From a checkpoint of a small transformer trained on Wikipedia.
Architecture: RMSNorm before each block, untied embeddings, normalized queries and keys.
MLP neurons of a small language model. Each row is named by its layer, matrix (down: output weights) and neuron, and shows model dimensions 16-143. Each number is 128 + 32 x the weight over its row's rms, rounded and kept within 0 to 255. Numbers have three digits each. A neuron's up and down rows have the sign that makes its largest values positive.
Before each neuron's rows, "fires before" lists the tokens most often just after its 100 highest values on Wikipedia text that the model never trained on.

fires before: "ral", "l", "et", "k", "i", "ly"
L4.down105:107136139123109185091089158110116200182114136172144081107158155134100158127138076069170136074135060142133124088118161121137122169148079164132118153130135123109136129089114179117168079155166115150121134148165118087120069150139034099175145108102179120093131130157181089133133141137086095146090080128057155163092111101152126105120166085150102127174208145137055124136106120145109160105176

fires before: "ond", "ut", "ubl", "ts", "ure", "h"
L4.down456:146062184113131095128079130144067073153140157143100070094183101095108102128094162117074122201112136170112140149160113117112194173134142142141130133122115098110155183092111085159120155147097178117174152107170090106141115113151145155106137182067085126197106164118081091165076146148202143125147144125067133152098096158094173113171151161171094157120152144122128102135171177142129197158137

fires before: "il", "ild", "y", "z", "ter", "ard"
L4.down28:084078076141076110171108138081157088115134092101133085152075144117172107129103121132136144057071121128132153162118052103139123148159127168117083129159120168137120135145131063088066121067186160153106091067173131143155175120125178113179146149144124118134133120128173142134165193117151183191154117138111143202123100128170141118138102129084184140136159089140108136092160107138129095109078

fires before: "al", "en", ":", "w", "2", "a"
L4.down296:154136123166118141116095100137098126112169132148112185174110122106094078120163146169125180066130144097169131135164120087146097172130121103210106073140175108127126123093096158152146133160140162160139160129168115124135092026084140125123142143098128080110119143123113106199094179138135104105149140146110151149089128168139139153110175136126130096114088134109084126118109164121145145119099

fires before: "op", "e", "ak", "el", "k", "ers"
L4.down166:097090147098186144117137128192210149134111154086135118203113186142104124124108082119086131144065102112150148143101113178088166089130148159148111114103173112101161094091130082179120101120181084126126127115106103120166136115169161090121127142080140148141129134100155184124150125126164092155154126118090128167082184152143080104080150143128154167142104123104163157172096117169130153095108

fires before: "es", "ial", "r", ")", "n", "ce"
L4.down247:099149121126083116181134129117121132087169134067123101140164126096083073132086107126109123130136186133120116111164111082119138098113158077108177144143096099072167196114111145117148121129116123110112146131157169190153125163129167119095113162148178131149073100110132121161126094127086071087110198158112134112094136059190146160136130138148123190128090160085091139186109111115149121127070

fires before: "ad", "op", "ft", "ar", "g"
L4.down83:166139121098159155159077111071166121171081082122135182118155142181149148100158148109141142165123133155090110138102103121135126147150095113140152113124129180145121087112140172163102141208070150122211097143108089182152079091130103148141115175152138121136050152141119165130152158128096181115120137129109098127124111058130115131149210111125155152126105153087075148118050120112128092082144

fires before: "m", "w", "v", "st", "s", "ll"
L4.down442:140078156097170136074119123106142104203103092181137088103137120172139211120132169106168109100122116146074108128139060073126167124128099132133128088111093146157120121162142139133155124134196150151145184087092158130145087060089095084115121146126092136160143111108188102155172192107113139140139155114055142141116148106096078182086160102128101178137136183099124089142161155151118068131072

fires before: "0", "4", "1", "2", "9", "3"
L4.down278:136141143131146159145126124106100135089152132122097177146155150166148132150158130135133175161161118110133148156136132106159143112164140104136170177134111070102127152096104183111159139140087135133180137108099095128132133163108150124191084154136110119191234098134147146135097162057135161158079136151168103163025111136093151094098130104106124143114179122177181168140104087079125150152123